Part of a small language model's weights: vocabulary 2048.
MLP neurons of a small language model. Each row is named by its layer, matrix (gate and up: input weights) and neuron, and shows model dimensions 64-319. Each number is 128 + 24 x the weight over its row's rms, rounded and kept within 0 to 255. Numbers have three digits each. A neuron's up and down rows have the sign that makes its largest values positive.
Before each neuron's rows, "fires in" lists the words (lower case) most often at its 100 highest values on Wikipedia text that the model never trained on. A number after a token or word is its count.

fires in: "of" 88
L3.gate421:146125125131125091193148117079130125134139101138105131141155115139145105129123116148129131134116127131111139131132144162111126121117123111097132139122136169141159128160142121151102160112131113139127151137165147118120142159113124146099105109138120097122146162108108107062143110122122089133172112124130115079172130118130120115132131144117135156095111145153103086111112137159114155138166082116135108151111108141147129157125166146101163125114099124140139181060154149109136127152094138144121089124153117086110091133146089158172117088102133125110122132117100108119165059107110148118146087171154147130139119158110100097127105121098102161208107119139166154124127087111112164142156140125182169132139120146110114098126121094102167181143130133125123142094126150124112110135142116
L3.up421:150131146130121133103136081112154147137118111151109124099133125133142135116205150135097091177168101120168129110149087124120111137123144120136101150149100106143186080152127160142115163137159157127119108104135145143132123106134152131130119069067129144096065093136116141144141184160131139116111167145083116157097149138126123135128077115126163135075125109101077165151119146136125137178134120122144111108171119125137099150136129140106105115141111096152095123116144131142162115159128131121117099165144186152160135105139127132125102122151110119099132107154140129159118156110114122118123119168118176147097089173133085116165176130128111177140142126129108116118125107112113079129109101125125117176119117132080070153168154129132119115132137130097115095142160126156115135145125145

fires in: "states" 28, "state" 20, "s" 18, "federal" 11, "house" 5, "senate" 4
L3.gate726:155145114091112116147126132125124155124116139099135145103140125177120067147117119141134148140119120129160138139176174148117127170094151099137045131103146135147130111136141074118165126067144136117097117097082122098140134165131109130099137105128111137112113114152108188116116151112069136175155146178121123130130124154119131124138117132108143107146155179090160147156124147099133134101113130132150156115164115123092118147159098091084154118105076164124153122117152121112158143146133163145133075134122095090131116074151126142155139147125124128168143115153109085113122117150151117128161112126141109124119133101102142152112116156134116132149114118127151158149100126111100148134137207135125150126128103164111100128102143174129115143110144150106103073162143127108101106116070178
L3.up726:178120105142141148113150131137090136146128159087101099161120169119138124150142115161103118138143159122125132124188144106113137117157078170125104131136157126149145191101153134132150111109118169138098142175084095091113125131145138084136110149123141081086145125126092128116153103148121122138161142159123147172092143074091115110095077158162137106155146087093134197148193106130124106107118135119143142140111118106128139133123164106131122141142139153115103134132133139120166131151129095135122159166134142170123141103118140088104145134156114120129132136135125071117097148155129137180103126143119135114146169135130145147138149138112163139121152146134146132149159090130134114119120168125133133147154134129125120140132113139085122154128130152085143124116110170115119118139096151

fires in: "and" 53, "roughly" 4, "nearly" 4
L3.gate199:113094123117148135133104094131139196143145088120113114147147132144099121137120111112128116141121068152131161095102142120135117114110086122132157122176125144123108099072109112129143109151130130142149094118105094084130134147106141094154153128148120104116147148118077113165098136114100130100110091109143135124124119135136142122135143097148129145095167161170113133144111155164117101143121170132116130142101132141171154156154163169134164113112162076115096092134100116124110097128128133068150108144134146121142113139162172083140145164167091105156170119157137094094168104187072062122066152094160120125128097136120100115131123146127101162080133126145115135116137089139127122125129134089172163143081121095121107091151099095088139111112123124123174131133138128171089178150133131
L3.up199:129098144148120095119139118141100134149143112128113114107144138109148089149114155124129136166127085117092114122131114121128092147120063113147102111155131170135142108145124093140146105134144136112097136159136149147093156107075159101137167146160133144130137159130125142144123117128154128115082110119131142087100135134139127120125118093090144105125160112128139120130130131097115102170122120144107171110123105175152111116147075112131116131058140085124091114123091086145117111172129089143097136122148126147147141154119139115177140098120138161121102105124092116098158129139094109098105112131092067100133134115115123160120127120100143121110115088127124084120091140112099101118148099150151155149102111126139105152135145096074109110111105130112183130122120120145089148087124137

fires in: "final" 26, "drawing" 8, "finals" 7, "round" 5, "finally" 4
L3.gate1471:147153129102107100144121144111144121158139121116137114123068144143144152117136134078096144148161154086154123102157146109117124133156099133149107121086134136102174088126150145116148082178153071108139140132114173105124130173125098137126117163096145112134123077119122106091116164171161131129127118099120169154115153117104116079139136130173180132135136166108082116122128127141140097130129172129093116146130142148158114101134133155136144133127102124093138168153113114113132131077148150156158166122215148116156136139128115139104125135167139089132190161129109102146155126100114146162083116094144139086125123138151136107081115098135143156132153118134141122124119122136154125142127157125113118140137092134080121154093120148104171151142126092150142109134142115099197122122123141
L3.up1471:173114118153090115116147124104131198147083148129123143125130099133137124121138111092126134144115135101107158136121107144131113129103121133110144144144119174126155098094121111158135100134130114123112105148095164108123147120164152142126145137112105121108107125136117137112125170143089135179126085117135161162101107103094115119120130119163098109155112108116109118146149125155119114109093116075143128149131065117154140118092095142148111113170109139106127113177116165165117098103135134124142164096159148115098096176135121101125175114132151101157121171123098077120142134140093174120178091121116119135081109180123130122154135132154118130128102110146151105108072131130144117133092144135102105068145119138118147157079154183166103173145099119168173098104169135126105109137163129

fires in: "by" 26, "considered" 12, "primary" 5, "secondary" 4, "office" 4
L3.gate519:117121147119123115121139095146114126138091153172124138160109153168107156079164124134114182142121101112123125132157167129149147153144157124136121096150119117113139108145173112124113148144118110165118138157092090115122159130127093118113144162122130183146172131124106119166133153106120192129150122110116102133109096186108117105125160129162124123124130164130171102122132136133117095151114140131107155139118109090129162157153175141110147134094154115132155151098148150173136162089109118144142136082086094124153125108127109121125162124169096127149103064099121100087174135100096131152143139103112096175146108110107093169149123126123115120097114129159128167116162150133119127081123167089119145132132119129165103091099125149159113096114146133138125142132162120155097091106124141
L3.up519:128126182143094095092134112099112126115109135110116155126110140088060139157088120127092115118143158159099137157110145129126122113103142125116100135150144132139139149130121145101100075109106139147109151177128156138122143121106170171104078092118099086160079154138121140188100116132185122158144112124142111104155130108137146117109129163146077133119130146122139147103103132128128129131119156131171094088114109123097156134112081142132126129143127109140074120171115118105141154070101142129099120117067134167110102119120136121161125124129098141148171107142146147157096157156136117111113102147153114160124140126119141128106143175160178147115128175136122067106152096168116133155118127126145150101117090122126165126132130174146132153097155118136112139136123180132121136126108136

fires in: "united" 51, "department" 12
L3.gate1438:176128102105121100110142105118142161171122162110148093152138154133120141110145126150143117140134131118146122146117136140134145133086108162107126114152142153100137159141106124139136120156108120138148159141128116116128116113144131140156107098120100128141117155104075121153141110097082116122120110115144125116080174116091120103162099113105134141137142161152120152152140155170107136104115104155150123130114146125102111142086072139104147089103166115113160122131137129121148148121129131101096126175128141125122147139113086129159102196112127153097171122105092116122121178142113138106145161137164165106123124156135131113111135169121155149156132118111127172136101125134127136142126143117111117148130187125138119128147146121164135100106142104088092095120128132159073098062145137
L3.up1438:160110177110140141095109158120168175107177140111136136203133123149109139135149116149096120129112111168076144098142134154096151136133189148095162128084176131126152147121110116121137101153155142188122088101145158119118134104123112159135101139112111139104115104082135143143140121116124080132133125107113134068126131141138115107098151130134129143087171107132110103163146134152089106103173167142126123083137138162134102124136111126143177126104120129109126145143088122108083129111124116147129126144147145138127113124155117175120136128129143127128159116118084106165170147142139128115146146154088119101112147079160175118118139109045158091128129134126123128117095110093131123147118136130124168133095097114108119110100099127108121151148118101122124124127125102183104173092095130

fires in: "when" 25, "after" 21, "while" 18, "despite" 9, "of" 7, "is" 6
L3.gate1036:167111102067127127103118127120129149124130097144090115145155108151164205167135133111139164125126083150111151147118143150129119117141156110099139136154136154115099118135122120141124132095111100140084116169109118137140143121108107115153138091135130117096128115161133100147127112135110183113141152114158159155159102130135154128141135157152164152110114138111113131121112130159134118111087142148113141110125137093124134083119109174125132135031130079108107167137140140121123125111103132105152124125154114088116101139128114097148105053127139115102114087059105114126107140125107097106142072108149130130112156136118093122125124095124101122079166188169160139097144161082172120127154146144131136152125179147112107150108150143132154137119120138139081104099114112103145103105107118
L3.up1036:152086122131122156109148128123145127151131122140118086107119127160149179138117116154097119127125105151105108141096115151156102125165153129095140110166177126129081122125088115120149167088122133128116078138110110134122168132144152158146162116155126133115173143155100106138102097150116149135136141130150104170158131094149144146110142109149115153146153149113156125106137143160120128129087164177082147137146161127131176100142097117105066099085107088109090169166152133103114145103103114116157122109103082110104106141120103109147121091150127143105147047132163114142148152155134111072114105140127155121125129083118143147119136160126110121085128151118149120127142158126127117142127123102093112148109132150084152113136138113155154151134100126145090106135132107116110112141110077

fires in: "most" 29, "more" 20, "very" 16, "mostly" 7, "less" 7, "roughly" 4
L3.gate1373:172085102120118133129120117110089128109105108154128113123079133149152107082143152141127114102090129117102123132134152134169101131084126123139115080139093168152141104080119105142146116158134144114129135176150155109117129163148156115121105135127135136128157113110141170126144148155137149135137137144088142113131159129144144149145118173131105162160165145129134136170127158131143113162074080102082120104131128138135136150144095148122144155100130107088184127166136118160097135149142121130128128139117128134109145097152119135162194117119075132121140124140157083099162182149159078099154141111100174093134150136129119155126125137131123153163193122115105142092162114074148148170112141074150093151174126088132136099139162107129136095141089107161124111154145135136119140111144141
L3.up1373:110139125110158146150153142107066124137093122126143139138144093144156114117140110137123152134141134123118108106149142109182150164105101132181127097112106164100105132089129136158157085130138132118109107170137127084107125149114146165117134146164148105116124093113131115103107104114106131115093114146116098153132108091147138151056114123173132115093139209116132142136156159173157118131102114091176182141121128132125162163124120195139142128164114161130077117151102178099124128077134142145116148110130177152148145139124173145127134113151125110157154143116127144139156150102129116159140168178107151093117102098161123124125139135118083148155111133125123079103138116114116162123145142125117166112186122117128161117091145151122148145116128147105146130135106112140112137099131120

fires in: "film" 15, "land" 10, "them" 9, "time" 8, "landing" 7, "lands" 5
L3.gate1116:127084113107153108130117114103112142133137129115106097117107142165164128148088124110099114120144097150119182159107105145102109121163119164135083089147139122121102139136124160134132097128189138142126171112150111130125088110114130154133143177161134146097112112114128115106080164158153153150121119085108094141138119081127088185158134117105119154125119105154160076127126117116140124113160129126176124152136108131117120138141160131142077104149117139126096124127104123111117146108127156144148106097111096171128093105140114090091129123104084129134173106154126110091142129137170134132154124129108160135129099075117131102149103146158098102072107116087161131153134124108141121118121153109136154127145113091120182156087180162125127137116122109156133146133153107134140123162110091
L3.up1116:111117116107152114128157161121123118143085120115151083134137121193104159184099121119080102121122122116112157124108128148105106111140152134155120084161122143073130130114133151128119156128174113113132134123093109143127106129139119123119102176170159170101133122067084116168120117080127102202168137134133086149132121105160143168144099156095157145169179149105117119150150122094171109151140121145176147114108139092144097128067144120166116135099095129111139139153078079132093148161131129125124133097120129154100146096107110109111138131129131125145150110140105144138106107145143128082102159128119120147086144166171118123146151173172129129130141125127130138157142152162170094123093161126130123120133097133162146114084147121131110084144146110159144107104119133123130109139161133

fires in: "also" 26, "often" 10, "still" 6, "only" 5, "mostly" 5
L3.gate957:141102122111114142085124110105149149151117145138108122102135137118118130117148079159115120139127130131156175134111112135100093117075108118108136106108063160120179125160140123127098113132115121114104123122145154149137150118090160104136150134151129113121208079126139160147120135147142146117139079108127127134134137179148163119127153128121127118130124128117102155129128095169106117182105143136097137117063117138130141092160105126178078167130068116116165118131138172119165153134081160160133128114108097116130114135149098116128102193184142098125126119160131139107125134131123119099143121106158168133128122118079148118121150138129137130122118108121059075142139129099124072110123143105181124166108063091152131101145137160133155128124151160155078123157144136146129137084110167
L3.up957:162143154140121100150119159179178108162148165141124106130115086149115118099138180094141121171150108180110094091119121105141112140103115121139115078144114121108088110113099133112075130129148110150094115095165131151150132089097123126156120148147146145161143116104161165158105150168129130113098137105119137120157137146136158150129116096134120123093166125124148124147136119164130108169101130146106107069166127177131098113117149115150127135095144116107126143139120184134148111144092140097123111138109111124152150137100113120142133137137159149109141115128141132108138118117171150089115106128098104141144108143131142074095118103168120145156110114088133128073166127105142131141105157128117129167176149142169118127100100098105113117118156141137074128110159132115095175165109146

fires in: "by" 41, "taken" 5, "to" 4
L3.gate111:149128149134121110108155150095149092126155149112134125109128149134121110115141160090114173097085162088150104119143140109158139161136155130147141115107136126106132095140115089099109163096138123126111128084144131121154144093112115125096132144148090127115096147124098135151172189139156126134165143142154161133136125149123105084126170100144101158113124109115109136119171158118154131154129128132081104123131168094130144170168137113093121102127128115144105118125121133170100106108087142112109128131139074136147160128138116139119085137135110188105108115138133159114104175171089074144100122087129155142115119095138141131133153153145135115112111131152144085133145149155140127090089095128103135091140116125175144149098134125194140170134110125142112183122056127160151158142127184
L3.up111:144168148130129127106121164160123110157143099152151169129104168134121111125121111135108171159099082125136103125136151133118124176179106166103145086118182096153109109112103103146138097114131126112150080123129117103119136118077129135139073110130146140134135130137099137144109122136119123125111175096099151101164149121127088124073138141128114105121118164121123118157127169146117130149107139142152103134154122082077141148150110105106160136118136157112133140153141119122111111124128095137120133147086154155142124088134103183165131160122179097111152146110125068127126090116124135142159135088112151140144138149106137086144139125141171101115117119135115123134158119089163116141161140134128119139152084169116107148128052162127157112101134145135136107090141116113109115103155099

fires in: "in" 33, "for" 9, "to" 8, "focusing" 5, "on" 4
L3.gate197:153125150093150119152101068132156148145137127102124133091156121124128146157091111125121109131104109140132150084138131107161112136137116160094085168133079184144159149082084105138113143150145118167112176105111113093178153120154148102123141090156122160144146158117104122164129097118129112149160119120111105132133077128101118100127104142105132117055132133113133111062113107135135118140148100096130111124106096125137120142121112139098083088126141136100114130099119145118123088153117128128109105150110185075117156161142144094112103153105142150149132111153109146148135133132128110097173095135151142099170178148123137105078120136133119122126085093154130166109110111127151146105095141109164143149147155177137152122147174147147104109139118111134138155134148103147138099125124149
L3.up197:131158133099155074137133102118102163105143124115089080127165092099102160159118120118155151141121132141077136139153107104117134138128132096147122125107092122127119126105155123108075151143182145142144151170160128120157097113122116108132114108134098120132117138158137143111099109138137126123143119120118147136095116139118129133137113122139111109135101080126129155105130141142108135109144123084162162136155144064095125169091116152127104085108122149121118139131093144116131085085135157137134113145162155143107152121155153089083144111125146132143128115117119116158116128097110123086117173135118129154090121135165103121087188131102122141158146126158113168146116121142132158131121133181174086189138137157126108136085128111136155132119128151121139125146091134148120066159109134

fires in: "american" 21, "s" 13, "1st" 10, "a" 9, "2nd" 6, "states" 5
L3.gate857:170114148115152091166184137144165110148138136105101104128111111111139130093081112132096114141118103115122146129145103110156097069176106103167149137092129106152110181156115133146122161139114115140097145126112146074164175149157120068111093119156162137114117111121141116117091127091127115107138130104100140138137154134138170141110143161114159109111147147151116119145146121112141150126131083121108090131145104127111083094143154103165157156157096115087151100139150127143100148071133079101161115167145130113145131147153157127143091119130122125095136155137125124096150084154109147178143144170115129114129143109073111134090146117126163112129146110102107128100088199101164143099154169128166133120137140123148108132096109145166153193129144140095122136117110155123099129143083173
L3.up857:131122152130149154153102099100111140141140107119144124118131127118083099078143110149129119124173163098147134180094148132130122095177158151147134139143093143109135132112084174103132097175074113125150164095140147109135090146107126084124143181132137142129163132141086156134143132121154150154124126111097088104145145103125088151099160122117112150131102152117117122116121147127129179076140124089126122096123128120156130080125148100127170113154165113131114082141134139203097096151120131135138143107110133098149138034131122112142140127143139134138172133132138100117142132109154137095139084129126139110110171098104140150123117103117130132118129135170149171095135132120135170070125136161076118122152112155101119137123158176079122126156127141131129123139165135090100127120104157